config.yaml
num_hidden_layers: 12
hidden_size: 192
num_attention_heads: 3
num_key_value_heads: 1
head_dim: 64
intermediate_size: 512
vocab_size: 2048
hidden_act: "swiglu"
norm: "rmsnorm"
norm_place: "pre"
norm_eps: 1e-05
positions: "rope"
rope_theta: 10000.0
rope_fraction: 1.0
qk_norm: false
attn_scale: 0.125
bias: "qkv"
tie_word_embeddings: true
parallel_block: false
init: "normal"
init_std_qkv: 0.0361
init_std_o: 0.0361
init_std_up: 0.0361
init_std_down: 0.0
init_mimetic: 0.5
optimizer: "muon_variant"
learning_rate: 0.0073
lr_mult_o: 0.986
beta1: 0.9
lr_head: 0.00914
warmup_steps: 200
schedule: "wsd"
decay_fraction: 1.0
decay_shape: "linear"
final_lr_fraction: 0.0
batch_tokens: 16384
max_seq_len: 1024
doc_mask: false
train_tokens: 111200000
max_steps: 6788
dataset: "wikipedia_en"
MLP neurons of a small language model. Each row is named by its layer, matrix (gate and up: input weights) and neuron, and shows model dimensions 16-111. Each number is 200 + 20 x the weight over its row's rms, rounded and kept within 0 to 999. A neuron's up and down rows have the sign that makes its largest values positive.
After each neuron's rows, "fires on" lists the tokens most often at its 100 highest values on Wikipedia text that the model never trained on.

L3.gate132,231,171,181,204,180,221,204,191,214,239,198,212,213,202,210,188,258,168,189,187,167,193,219,199,181,185,185,223,211,182,196,214,167,191,197,183,166,170,198,174,208,176,135,156,207,177,230,252,214,222,192,187,191,176,194,213,213,184,179,174,183,188,179,233,199,219,200,192,211,211,208,187,215,201,182,247,217,196,228,212,181,231,182,203,216,175,202,134,192,180,192,225,188,210,169,174
L3.up132,224,156,204,204,177,208,207,173,183,190,176,193,200,224,217,201,192,234,172,179,176,183,168,164,188,192,197,201,226,192,192,213,210,168,213,205,215,185,191,187,201,225,202,179,167,241,193,190,223,197,211,204,195,162,181,180,182,234,163,174,211,214,178,237,203,192,195,233,224,187,198,212,206,224,186,208,205,243,219,184,191,194,212,177,207,190,197,162,185,151,211,205,223,219,188,173
fires on: " ", "-", "k", "er", "r"

L7.gate238,212,175,198,204,180,183,194,212,197,224,170,193,191,203,169,209,223,257,194,179,180,226,185,206,197,160,202,186,239,218,176,210,213,188,202,220,212,221,219,205,203,208,193,188,186,165,166,200,229,196,202,195,181,212,214,203,189,216,201,204,172,203,183,162,179,211,180,234,202,226,223,232,210,224,163,183,223,178,186,193,224,234,207,207,229,201,205,176,190,202,190,175,167,187,208,187
L7.up238,190,207,214,193,207,191,204,201,194,232,211,170,227,174,193,178,223,222,166,216,185,206,214,230,207,197,233,199,228,236,187,203,188,187,215,198,226,191,217,173,186,196,222,196,209,205,191,225,222,179,208,181,185,197,241,195,223,211,207,211,244,188,180,219,214,202,231,198,206,217,209,254,174,167,174,180,255,191,214,200,210,199,186,217,222,226,156,215,189,197,216,215,208,217,161,194
fires on: "ur", "cur", "tro", "li", "im", "ver"

L7.gate177,186,202,224,192,208,233,194,175,191,241,238,219,195,208,205,179,227,165,211,164,210,189,199,169,194,175,214,190,185,185,177,220,207,241,185,216,266,213,181,211,186,185,197,213,216,209,176,172,212,204,196,203,199,214,234,165,196,205,234,193,189,184,206,202,179,220,202,193,195,206,184,229,209,200,204,199,195,197,220,199,182,224,197,201,206,214,208,189,196,174,187,184,191,208,234,183
L7.up177,207,185,210,158,191,207,204,203,199,192,194,222,210,195,195,205,197,216,245,186,157,250,188,162,201,198,221,237,193,216,202,226,231,238,215,231,212,201,179,182,222,193,215,250,178,206,184,222,189,205,202,186,170,214,255,210,204,210,202,207,216,175,193,185,188,197,192,183,180,219,228,178,220,203,181,209,210,180,179,163,193,198,203,227,206,201,226,240,228,193,211,167,182,215,187,208
fires on: "er", ",", " |", " 1998", "ter", "ian"

L4.gate506,220,182,181,226,192,210,210,221,199,225,190,184,188,218,207,186,175,207,212,219,190,209,220,211,172,193,238,202,187,204,183,212,185,214,195,225,190,221,190,182,200,193,203,186,202,192,201,170,219,228,179,176,193,199,204,218,176,182,238,227,207,229,228,156,173,230,184,196,225,187,187,172,228,181,198,167,184,245,182,206,216,191,216,217,201,180,223,182,201,235,202,204,200,225,190,213
L4.up506,249,214,190,192,211,200,209,215,215,200,210,176,192,195,167,208,187,199,226,216,192,219,205,189,209,166,193,199,194,164,201,188,217,219,199,185,172,205,218,193,182,214,199,179,223,234,236,165,216,239,181,241,193,202,222,212,160,184,185,209,158,165,172,190,172,177,200,201,214,215,166,144,204,202,193,227,187,218,176,203,197,209,205,194,188,199,217,205,197,178,155,187,174,225,228,220
fires on: "ing", "f", "s", "d", "ed", "id"

L7.gate43,180,220,221,189,182,194,214,162,210,191,213,200,217,142,219,172,204,202,192,173,188,179,214,189,200,200,188,186,216,178,216,180,191,203,209,214,186,188,190,181,200,195,192,186,213,197,172,236,178,230,182,155,210,178,234,188,208,191,177,204,210,192,209,181,192,196,207,232,221,220,175,249,183,178,173,198,202,224,171,194,174,176,171,226,206,155,198,197,181,217,196,174,213,227,204,179
L7.up43,186,214,165,201,180,172,191,172,222,217,209,203,228,176,222,184,180,236,173,201,228,214,214,213,217,202,220,205,156,165,179,184,179,197,207,192,160,206,223,179,201,178,222,198,191,218,194,208,204,188,214,196,225,158,190,215,214,196,196,211,230,191,178,198,202,207,185,207,211,189,214,232,204,221,206,185,253,199,188,232,212,177,218,174,195,214,204,196,180,211,211,224,174,200,178,179
fires on: ",", " (", ".", "c"

L7.gate192,226,201,210,196,189,178,212,213,198,238,185,227,180,163,211,193,224,186,202,145,206,174,213,201,219,185,177,186,180,199,175,201,186,186,188,172,193,209,221,168,194,186,215,233,189,195,152,204,200,178,179,160,199,216,218,200,192,189,203,198,179,217,192,226,180,193,202,184,232,195,210,200,200,196,228,205,213,175,187,225,178,194,194,224,199,216,213,188,256,178,206,189,167,223,224,225
L7.up192,194,204,219,184,210,185,240,190,148,214,203,214,216,195,220,219,207,191,194,216,186,205,214,172,180,172,225,206,152,192,191,225,152,193,215,229,212,175,217,194,202,185,192,202,190,230,160,192,216,225,191,183,179,187,202,199,175,192,226,203,229,225,198,187,207,159,210,174,178,210,214,185,233,182,204,211,172,163,186,188,167,192,228,224,200,182,210,174,221,167,183,178,191,229,224,192
fires on: " |", ",", "-", ";", "|"

L6.gate489,184,185,130,206,213,173,222,191,180,211,231,190,203,177,228,206,157,215,193,195,192,250,186,192,194,206,187,212,235,220,211,171,213,197,211,208,226,193,203,201,201,170,207,151,181,190,198,221,207,232,198,199,194,219,190,216,191,200,188,159,179,218,202,214,193,188,231,196,221,220,182,223,185,167,222,176,247,205,167,170,183,205,211,200,174,199,193,218,174,219,228,175,195,173,200,198
L6.up489,220,199,206,210,153,181,198,205,201,180,213,201,222,174,162,195,198,206,204,196,216,195,202,210,225,220,202,197,179,220,217,198,175,204,180,203,215,199,159,189,178,185,189,224,204,221,218,188,183,175,160,203,245,200,186,155,171,178,199,188,212,211,163,202,231,204,201,207,197,209,178,209,233,234,183,191,221,195,217,221,197,192,168,166,164,203,236,217,199,191,206,200,176,204,165,180
fires on: " Com", "n", " de", "min", "com", "man"

L3.gate416,183,193,182,195,198,204,198,175,251,203,190,217,182,218,198,236,203,207,182,209,199,164,211,189,214,204,198,192,164,205,224,171,179,144,215,210,189,198,189,192,194,250,249,214,173,206,206,219,206,178,218,224,211,201,201,174,183,180,206,173,234,203,197,219,208,211,229,160,182,191,197,217,180,185,212,197,207,219,226,193,222,195,176,194,233,175,176,228,212,202,187,194,198,208,185,214
L3.up416,187,228,183,190,193,227,203,213,160,205,186,221,227,179,197,150,204,175,216,206,236,223,207,191,188,204,214,186,198,191,186,176,191,205,195,195,209,197,201,191,193,205,189,197,222,205,205,222,169,190,221,203,165,164,242,194,201,182,177,229,218,215,173,235,202,174,156,214,194,246,186,209,180,197,223,198,185,191,223,184,207,192,200,188,186,228,224,199,186,207,200,218,202,196,220,206
fires on: "w", "ru", "ub", "in", "re", "p"

L4.gate198,187,206,218,179,223,195,197,195,199,204,180,204,210,215,165,177,194,181,190,193,208,177,206,220,166,171,162,204,175,175,204,198,196,201,185,182,179,186,211,164,221,180,167,222,208,173,190,174,202,214,205,204,234,222,158,160,222,205,214,240,210,197,172,169,214,230,200,208,220,242,172,202,175,235,206,231,150,225,193,215,210,188,204,190,192,234,167,184,251,161,209,220,195,182,189,197
L4.up198,193,235,228,157,191,187,185,178,191,213,166,201,184,228,192,194,195,175,195,225,220,187,217,197,224,211,174,175,207,189,194,220,203,182,175,218,180,189,180,216,205,161,184,210,189,214,208,182,178,201,212,238,224,205,191,192,165,211,193,193,215,215,176,212,223,209,186,195,217,204,235,210,187,168,200,224,179,186,214,194,190,175,155,229,174,191,175,199,168,154,207,204,238,213,216,233
fires on: "st", "k", "t", "ship", "ction", " and"

L5.gate407,198,234,175,220,169,186,166,189,204,192,189,221,215,198,174,184,223,193,227,173,245,228,191,172,208,237,186,202,204,188,169,168,191,205,209,162,169,213,212,192,219,221,187,182,201,190,217,134,213,182,222,173,185,172,197,148,206,202,208,206,195,171,193,204,202,196,186,202,218,168,177,221,207,195,168,201,211,224,189,188,186,209,238,192,171,231,222,181,213,185,202,197,176,204,197,197
L5.up407,181,216,203,206,218,196,163,213,176,178,190,223,185,158,191,198,213,201,192,173,204,238,197,186,216,176,189,226,238,215,158,176,192,200,219,202,179,203,170,207,241,145,191,218,169,175,184,217,197,206,189,183,191,199,204,187,197,183,189,198,154,199,205,224,198,194,172,211,223,183,213,211,200,215,196,204,199,229,205,202,215,166,166,173,200,189,199,207,214,179,218,193,203,213,202,190
fires on: " m", " h", "m", "w", " Ni"

L7.gate259,228,178,187,202,210,204,170,178,207,204,214,188,189,199,195,178,183,215,182,158,176,216,153,218,177,240,183,196,206,171,204,199,219,233,183,196,195,245,190,209,207,188,215,175,199,155,192,205,139,209,178,204,202,201,206,185,222,153,211,227,204,193,207,229,218,209,163,191,207,180,176,234,144,202,171,169,194,174,209,199,240,201,192,169,202,195,227,205,207,194,187,226,195,175,197,231
L7.up259,171,218,184,194,192,190,202,202,192,169,175,204,217,193,192,173,219,210,208,182,240,236,173,205,210,179,178,196,236,192,183,206,222,185,188,193,172,222,251,171,176,175,172,224,223,194,237,193,202,213,180,199,229,174,204,206,188,157,200,184,206,189,216,209,201,182,206,213,198,231,221,203,178,200,203,214,165,192,210,208,192,235,200,200,210,200,216,237,164,198,243,166,195,207,182,178
fires on: " an", " An"

L5.gate494,187,193,222,175,211,210,241,208,205,190,188,197,184,188,218,237,202,174,202,181,207,175,207,208,219,218,198,199,182,199,184,223,173,217,167,195,197,202,175,256,212,213,221,171,196,202,212,188,189,196,187,206,234,161,219,186,233,189,179,245,192,218,215,187,219,201,218,170,200,182,213,151,201,168,233,209,190,229,209,181,182,192,183,182,229,153,185,206,203,163,186,227,200,210,165,233
L5.up494,226,205,196,210,235,197,190,195,219,205,177,222,196,206,201,202,176,188,189,206,212,224,195,196,198,226,211,211,194,205,198,182,232,217,155,250,219,180,144,200,201,212,186,207,171,182,212,219,203,223,199,241,182,216,205,168,203,183,161,194,216,184,225,190,179,235,160,174,176,218,205,165,200,197,164,189,165,199,198,231,222,177,182,177,192,157,199,187,224,202,204,210,188,219,211,222
fires on: "s", "e", "re", "mm", "el", "y"

L3.gate502,194,195,188,177,207,214,185,207,220,187,213,219,186,194,170,205,203,177,207,182,234,223,197,192,174,206,195,192,181,207,203,192,200,219,189,231,206,215,196,206,208,204,138,204,221,195,218,209,199,190,223,193,197,231,194,193,196,182,172,179,199,205,182,222,193,184,178,174,227,172,196,214,233,200,197,196,205,190,228,234,197,232,215,192,228,214,221,174,190,223,187,216,218,190,212,199
L3.up502,200,183,192,153,227,179,187,189,191,185,190,187,183,212,196,231,184,169,222,164,216,224,195,189,199,189,190,224,180,191,223,203,177,192,161,227,217,186,210,197,229,193,191,209,202,210,213,209,198,162,181,171,198,175,202,221,206,224,209,204,251,184,229,186,221,192,193,202,192,142,177,206,236,197,231,190,174,185,212,198,171,205,184,212,235,221,155,190,193,183,225,209,193,191,195,197
fires on: " ", "if", " f", " con", "f", "ed"

L5.gate486,174,203,192,229,203,209,228,173,207,208,185,236,223,185,204,131,201,213,177,173,195,220,221,204,200,179,171,158,217,186,196,201,218,199,237,174,198,189,188,175,180,129,221,203,196,265,235,197,161,214,204,200,172,204,205,189,175,240,177,203,202,215,199,190,210,202,208,224,175,192,184,183,220,244,182,205,221,201,196,200,209,205,178,184,244,175,227,183,172,206,185,178,193,210,225,203
L5.up486,189,194,203,214,196,239,191,158,199,203,150,226,202,184,173,187,220,186,153,164,218,202,218,216,160,176,156,192,186,233,230,218,203,209,203,143,195,203,228,190,196,203,242,218,196,232,193,210,194,206,203,193,182,178,251,195,196,179,198,213,194,195,201,214,191,195,184,204,217,197,241,215,223,184,227,185,215,175,198,211,220,217,209,181,239,196,198,193,194,175,213,200,176,177,203,213
fires on: ",", ".", "£", " than", " $"

L5.gate340,201,235,187,200,224,189,182,226,244,200,221,185,243,172,196,205,195,188,189,177,182,209,206,194,179,191,193,195,234,219,197,183,217,211,184,204,222,195,221,215,160,195,232,212,211,225,200,217,192,212,220,205,197,204,186,231,223,208,198,199,188,205,175,209,227,211,223,218,207,233,207,219,195,175,211,181,220,198,213,194,189,223,164,211,186,215,164,185,229,167,188,221,214,177,195,191
L5.up340,209,207,186,194,188,223,224,213,217,171,217,174,211,192,213,223,180,211,180,172,202,201,175,162,233,186,164,220,197,178,190,220,179,232,195,203,216,167,170,231,191,193,234,191,210,189,170,209,194,230,202,179,223,211,220,214,191,188,200,166,214,186,217,195,220,200,217,186,173,242,216,208,193,222,254,212,194,191,180,205,212,174,207,189,201,197,226,202,187,169,175,204,202,167,221,236
fires on: "u", " Bu", "s", "un", "ul", " Mar"

L4.gate440,162,170,193,222,170,216,224,205,184,214,201,175,181,183,209,164,199,193,204,192,229,182,196,190,207,228,217,191,224,185,180,209,200,220,205,205,170,205,198,189,225,205,189,216,222,182,219,224,135,216,215,186,198,210,199,208,203,194,222,178,204,194,224,215,221,203,160,173,194,190,242,211,217,201,215,166,177,200,202,182,224,200,206,205,196,193,191,214,170,192,190,181,169,187,191,203
L4.up440,200,184,216,208,221,182,212,186,208,174,184,185,199,205,223,213,196,235,190,234,200,198,183,224,197,213,198,226,215,195,206,236,205,214,194,246,206,165,189,186,202,202,176,158,189,209,211,191,155,206,243,173,222,233,223,194,237,169,202,218,166,178,184,216,196,208,196,226,168,204,225,166,218,163,215,184,207,173,235,216,201,181,220,227,219,202,236,182,203,191,165,205,177,169,192,231
fires on: "un", ".", "y", "t", "ve", "ck"

L3.gate7,222,228,225,201,193,222,188,201,189,206,166,233,160,226,220,239,196,175,239,189,183,194,179,212,226,190,199,173,222,221,201,185,222,214,219,192,184,209,214,208,203,187,185,189,188,193,210,217,265,231,181,180,246,210,183,199,227,224,185,210,182,211,196,185,221,219,206,172,189,225,185,217,190,191,208,217,200,224,204,194,207,186,214,221,202,218,209,175,189,143,248,207,154,239,183,197
L3.up7,220,202,222,199,219,207,208,207,216,197,202,191,171,200,161,195,234,205,210,223,158,212,206,171,230,220,203,208,189,192,203,166,166,164,227,214,209,213,192,184,197,198,212,195,211,198,185,199,188,187,168,214,193,205,189,185,182,211,175,160,186,200,218,198,197,194,156,182,190,213,189,210,210,157,224,200,199,215,202,209,245,202,207,183,191,208,162,185,208,147,220,183,195,242,185,179
fires on: " se", "re", "ner", "vi", "le"

L7.gate465,187,237,193,187,190,223,177,210,200,223,209,219,213,179,225,179,185,216,191,202,219,229,232,227,182,203,215,170,215,214,218,202,177,199,210,195,176,224,188,230,219,227,206,220,204,179,197,212,183,231,177,190,205,238,195,221,218,134,176,212,211,176,202,189,191,196,194,203,223,220,223,261,193,193,183,208,171,166,199,205,194,195,154,169,229,179,224,168,197,215,178,224,197,181,214,196
L7.up465,209,181,193,207,159,181,186,207,211,187,144,219,201,207,209,149,196,221,180,180,208,191,200,221,199,206,198,180,205,214,186,237,182,216,226,217,187,192,240,200,198,198,206,231,218,197,187,174,210,226,192,205,198,226,200,173,168,192,192,192,218,234,178,245,213,165,204,195,241,183,179,221,184,201,160,209,193,188,201,200,215,175,173,190,184,174,222,190,214,201,168,197,196,185,213,190
fires on: "ten", "ite", "on", "en", " of", "th"

L7.gate470,229,209,212,213,172,230,247,222,208,165,199,199,201,160,197,221,206,181,200,193,194,179,212,207,245,180,174,180,194,211,158,206,194,204,187,238,198,185,178,211,222,165,201,186,186,180,179,211,219,228,192,197,178,207,208,207,191,194,195,229,192,229,197,209,195,189,204,207,215,186,218,211,193,204,173,192,157,213,231,206,169,232,214,205,205,190,192,216,208,180,203,182,173,216,230,188
L7.up470,222,184,198,206,206,223,191,198,212,218,225,195,192,185,225,212,213,199,171,205,204,173,181,199,212,216,196,198,205,186,211,197,226,167,171,209,188,176,157,179,226,215,191,187,235,243,192,213,165,175,180,204,214,162,217,184,216,220,222,212,218,177,196,224,201,229,180,205,220,155,216,166,224,219,201,192,184,214,200,225,196,182,199,173,216,172,243,229,227,216,177,219,198,202,149,197
fires on: "s", "d", "y", "z"

L3.gate497,183,177,184,199,184,222,219,193,224,181,171,207,185,207,184,184,198,191,243,208,219,198,212,196,194,203,180,205,192,239,230,223,216,231,211,217,168,199,174,213,209,191,211,195,207,194,204,184,183,166,213,163,208,210,177,185,187,186,219,201,201,195,198,223,210,182,226,229,227,200,228,185,198,200,146,168,195,216,180,193,208,175,197,154,204,201,207,229,240,214,213,206,166,174,237,212
L3.up497,198,189,190,169,184,164,187,240,212,156,204,207,226,200,189,205,165,194,181,211,210,198,199,228,199,184,261,206,217,224,222,197,233,192,197,212,190,189,202,187,197,168,185,176,176,219,199,196,212,197,209,169,216,219,190,239,224,185,204,182,189,234,236,223,193,189,212,177,194,223,228,180,188,188,203,212,184,232,201,192,197,159,244,219,204,206,200,202,226,182,204,204,189,187,213,189
fires on: "y", "d", "tten", "ive", "t", "gin"

L7.gate162,195,233,165,189,198,208,191,209,221,220,189,201,177,225,164,201,203,169,204,178,154,201,220,185,176,203,198,197,225,197,181,211,214,182,175,200,217,234,226,181,203,213,219,178,194,214,207,188,232,222,232,203,143,157,227,203,187,175,203,155,209,176,184,213,219,188,200,186,216,196,193,202,177,212,202,212,195,216,177,183,229,199,205,200,151,202,181,217,231,177,187,229,206,190,210,171
L7.up162,166,213,171,195,147,244,203,186,182,218,224,210,202,175,202,184,206,184,168,232,209,236,184,218,192,175,234,191,199,184,170,209,215,220,167,202,212,215,198,198,194,214,248,190,230,201,230,200,208,221,203,178,211,208,228,219,222,179,223,201,199,187,181,222,198,178,186,220,194,213,229,193,195,232,212,213,177,183,195,216,220,182,211,238,203,211,243,230,178,214,207,183,199,186,178,223
fires on: " sub", "me", "re", "ub", "st"

L5.gate449,207,208,184,188,175,187,201,197,245,184,229,176,202,181,196,195,204,197,211,219,235,212,223,212,197,205,202,181,199,229,184,245,181,208,174,169,185,204,192,176,229,211,175,215,240,217,176,220,216,181,185,176,187,222,243,146,196,206,203,180,197,194,213,210,209,209,195,173,211,225,197,204,201,184,209,202,240,196,200,204,217,221,190,199,178,199,207,234,224,189,160,210,247,241,209,215
L5.up449,212,224,212,225,184,194,163,200,217,210,215,191,201,207,216,229,193,191,189,182,199,198,216,199,222,151,240,190,210,197,191,184,214,186,212,194,189,152,210,241,193,200,187,235,194,216,142,211,219,156,196,194,188,217,217,204,189,204,181,217,214,162,194,228,208,204,208,191,198,200,178,185,192,215,199,219,199,191,183,239,202,203,232,219,168,236,199,174,196,194,159,212,203,207,251,187
fires on: "ult", "all", "ent", "ant", "ine", "Career"

L5.gate367,212,214,232,186,204,158,200,188,221,229,223,189,196,221,183,201,223,191,179,199,174,228,202,218,213,233,238,195,176,209,220,208,165,172,179,246,208,206,175,180,197,212,157,206,200,209,195,215,242,199,205,191,189,223,197,192,240,203,200,214,166,207,231,214,204,198,153,188,235,219,216,194,211,196,177,221,214,236,226,209,195,191,219,213,159,183,200,208,193,191,233,232,185,195,194,228
L5.up367,177,184,215,185,240,203,192,188,190,210,220,171,189,219,157,165,213,151,224,204,152,211,191,194,165,226,210,196,173,240,204,195,171,175,192,212,184,177,237,192,207,185,171,158,178,209,185,205,187,184,214,204,186,186,214,166,208,211,171,206,175,205,216,173,206,194,223,189,203,184,164,219,216,208,190,177,230,214,209,210,218,165,207,200,204,206,185,207,182,179,187,193,178,189,196,196
fires on: "le", " se", "x", "e", "ight", "te"

L7.gate57,211,180,191,167,234,208,208,186,207,188,188,185,235,189,207,209,150,206,221,254,224,215,231,193,194,223,202,202,189,201,183,222,196,170,232,224,208,193,203,188,226,178,175,180,215,194,207,194,219,200,201,196,220,198,211,205,193,183,233,209,185,197,230,175,201,217,212,239,211,198,198,212,208,200,184,213,234,211,177,188,215,225,205,207,200,211,222,196,197,204,193,181,218,205,182,195
L7.up57,204,243,174,161,219,217,231,230,222,223,189,183,194,204,182,203,195,235,225,224,206,182,239,211,184,218,210,195,206,166,209,231,196,222,240,198,174,182,185,195,185,200,216,197,201,199,186,199,202,199,217,230,184,172,197,211,203,207,198,211,177,197,185,189,224,178,184,207,185,233,232,181,178,211,197,194,175,213,165,192,224,177,223,211,207,233,190,213,188,193,186,231,213,215,183,210
fires on: "ing", "ed", " that", "d", " because"

L7.gate330,216,203,176,212,183,187,194,188,239,204,215,240,215,209,215,207,184,219,204,217,206,176,227,199,196,195,207,200,200,180,196,192,213,198,198,213,189,165,193,213,199,194,181,191,181,176,197,183,202,181,236,170,198,224,229,199,196,218,199,197,174,178,210,191,222,211,229,245,201,207,228,209,225,189,200,185,204,214,238,216,183,195,182,211,214,199,181,206,168,198,153,192,212,213,212,221
L7.up330,199,213,180,200,185,193,223,195,194,186,214,199,220,218,207,215,175,200,163,207,205,224,198,210,187,195,163,177,197,164,178,231,199,211,186,207,222,170,226,188,193,188,197,215,199,207,234,241,195,217,183,165,188,219,221,165,201,190,211,183,164,221,167,200,244,226,209,188,207,193,218,196,207,206,218,194,195,200,216,224,230,237,180,270,217,191,207,197,177,186,161,186,176,182,211,189
fires on: "s", "di", "u", "i", " first"

L7.gate179,176,204,205,252,178,206,253,169,166,215,207,202,208,201,175,172,193,198,177,188,211,216,215,200,175,199,197,210,196,214,230,187,168,196,216,207,206,198,215,205,220,181,217,180,221,208,215,226,213,205,207,190,182,173,189,205,180,189,199,186,191,173,193,193,221,213,158,205,254,189,204,217,205,219,202,229,159,261,203,179,184,193,193,180,210,158,205,165,205,186,214,194,184,159,170,211
L7.up179,198,217,189,222,175,206,215,191,221,247,225,200,207,224,184,201,216,176,202,199,202,199,229,202,234,180,217,195,209,161,175,223,175,212,210,216,189,188,215,166,231,203,248,195,218,217,208,233,174,225,188,198,189,216,209,191,191,212,198,226,200,223,208,193,203,191,225,182,236,204,206,234,199,199,203,200,199,193,162,201,160,223,195,200,224,194,202,181,205,174,191,188,191,171,198,189
fires on: "."

L5.gate57,138,180,180,204,207,242,187,208,230,199,178,176,196,209,201,200,200,170,171,199,201,220,208,197,184,187,221,181,208,202,237,199,178,229,183,175,227,207,237,161,196,162,167,185,183,215,164,184,174,209,168,228,216,222,209,183,231,185,193,192,185,205,179,182,209,210,170,178,234,205,221,194,200,200,235,224,191,195,170,181,256,231,201,233,185,163,199,206,205,190,220,194,201,204,207,184
L5.up57,180,187,180,164,198,185,183,233,189,191,225,218,180,191,203,221,207,159,186,222,183,221,189,197,158,191,202,211,184,211,233,210,206,240,202,203,185,206,204,208,209,214,208,229,199,193,207,181,226,198,201,203,191,215,189,177,213,217,171,210,207,238,220,194,184,214,203,181,241,179,217,210,192,152,191,175,196,191,203,171,235,219,213,205,221,193,191,196,211,202,187,224,195,192,150,196
fires on: " fa", " Fa", " car", " allow"

L5.gate434,213,205,187,224,221,186,242,182,193,232,214,194,154,202,209,172,197,173,238,185,232,205,218,193,196,223,186,208,205,223,221,214,181,204,185,196,216,210,216,189,241,176,234,216,197,236,203,187,231,177,185,209,194,206,193,181,169,211,185,170,212,180,209,206,193,187,192,207,207,222,194,215,195,170,211,168,179,222,194,183,167,213,180,237,164,145,207,178,195,215,183,196,220,182,180,197
L5.up434,179,180,227,218,190,227,229,199,154,182,219,202,211,208,187,210,212,189,179,229,216,190,179,183,190,221,226,219,176,185,181,203,168,189,222,198,199,173,203,213,195,172,214,190,224,199,225,212,205,204,213,160,168,178,190,183,182,184,201,240,198,218,193,185,179,180,212,198,180,204,210,186,247,181,173,189,216,228,183,185,194,204,198,234,206,202,207,255,192,187,166,211,229,204,187,176
fires on: "."

L3.gate339,214,184,175,228,183,222,193,161,215,193,214,209,208,165,220,240,170,183,207,182,190,194,211,213,229,223,192,175,183,184,171,199,160,210,199,190,231,201,215,176,204,179,186,234,190,175,207,197,200,196,193,215,184,224,230,221,195,193,215,178,157,238,193,245,201,189,207,190,221,213,239,157,194,181,212,231,221,229,225,206,194,220,187,165,205,219,230,231,204,217,186,196,173,211,219,220
L3.up339,215,223,235,211,241,202,165,216,184,222,221,162,206,182,235,178,252,200,217,209,220,169,201,161,192,195,203,212,186,241,234,196,169,211,188,187,182,197,203,199,202,191,181,217,217,217,189,208,216,202,177,186,258,208,204,171,203,232,195,208,198,204,229,206,204,234,192,190,206,237,189,200,212,188,219,211,207,224,188,203,213,199,194,174,165,194,166,210,201,195,209,224,229,186,211,243
fires on: "s", " |", "el", "z"

L6.gate440,204,186,223,212,198,235,181,149,194,199,213,193,217,176,192,212,228,215,190,204,196,210,169,199,204,228,186,185,206,185,210,215,160,203,178,200,223,174,224,210,215,201,186,239,187,171,190,186,172,234,227,174,227,206,182,214,199,197,242,192,185,211,182,223,193,205,181,200,177,228,196,220,191,205,208,180,174,197,181,253,195,237,195,164,226,196,216,198,193,182,201,177,218,194,174,239
L6.up440,194,172,177,212,207,199,207,211,188,160,256,205,177,184,197,188,180,193,245,165,235,185,164,220,213,217,197,205,168,184,190,191,196,180,195,202,171,211,214,217,216,202,188,204,208,188,205,215,192,200,203,228,208,201,199,190,197,213,191,194,230,211,213,205,225,200,165,215,206,175,210,215,199,208,212,198,187,216,210,209,200,229,211,190,190,198,186,206,183,201,198,191,182,197,206,211
fires on: " An", " an", " be", "s", " Ber", "n"

L7.gate482,196,167,163,202,196,231,205,221,241,167,186,234,202,251,179,200,216,199,224,192,170,205,184,178,233,205,198,191,204,180,218,202,202,199,205,194,209,201,185,170,194,217,169,207,201,161,201,207,165,195,224,195,221,212,188,215,194,228,196,170,189,219,243,196,193,217,173,224,217,150,183,181,193,184,196,202,191,205,201,233,225,216,219,223,147,239,157,192,198,202,209,201,171,222,236,219
L7.up482,207,252,235,191,204,203,218,240,194,189,216,185,189,204,165,178,227,211,198,178,218,185,174,176,205,195,195,182,224,201,196,206,217,173,226,195,187,226,211,174,164,188,153,198,175,207,212,234,232,216,207,201,205,191,195,220,205,185,194,182,205,214,196,195,171,201,181,195,204,199,202,176,179,199,198,195,201,196,144,204,169,186,215,187,188,197,205,174,205,196,185,200,224,218,207,178
fires on: "en", " con", "con", "gen", " win"

L4.gate483,186,224,208,190,200,213,215,196,193,219,211,191,236,194,205,202,224,207,208,195,199,194,207,215,187,175,206,195,208,225,192,217,192,179,218,196,215,238,227,162,203,189,209,197,228,190,214,174,177,198,195,197,199,198,205,179,188,207,199,231,228,206,216,188,170,198,185,195,175,210,180,183,158,202,222,225,192,189,198,195,177,208,172,186,219,225,188,225,205,221,184,213,201,191,248,149
L4.up483,189,199,217,208,189,164,241,180,184,186,200,210,217,196,203,216,217,174,207,178,178,205,201,202,162,194,200,198,197,217,176,224,219,198,181,184,180,190,192,195,166,237,216,189,212,198,189,249,206,196,197,190,201,202,211,192,234,169,138,230,207,210,200,213,216,136,169,239,208,185,206,173,217,205,226,229,200,185,205,178,241,172,201,198,180,179,220,207,240,191,173,201,215,224,198,189
fires on: "tion", "al", "or", "el", "t", "\n"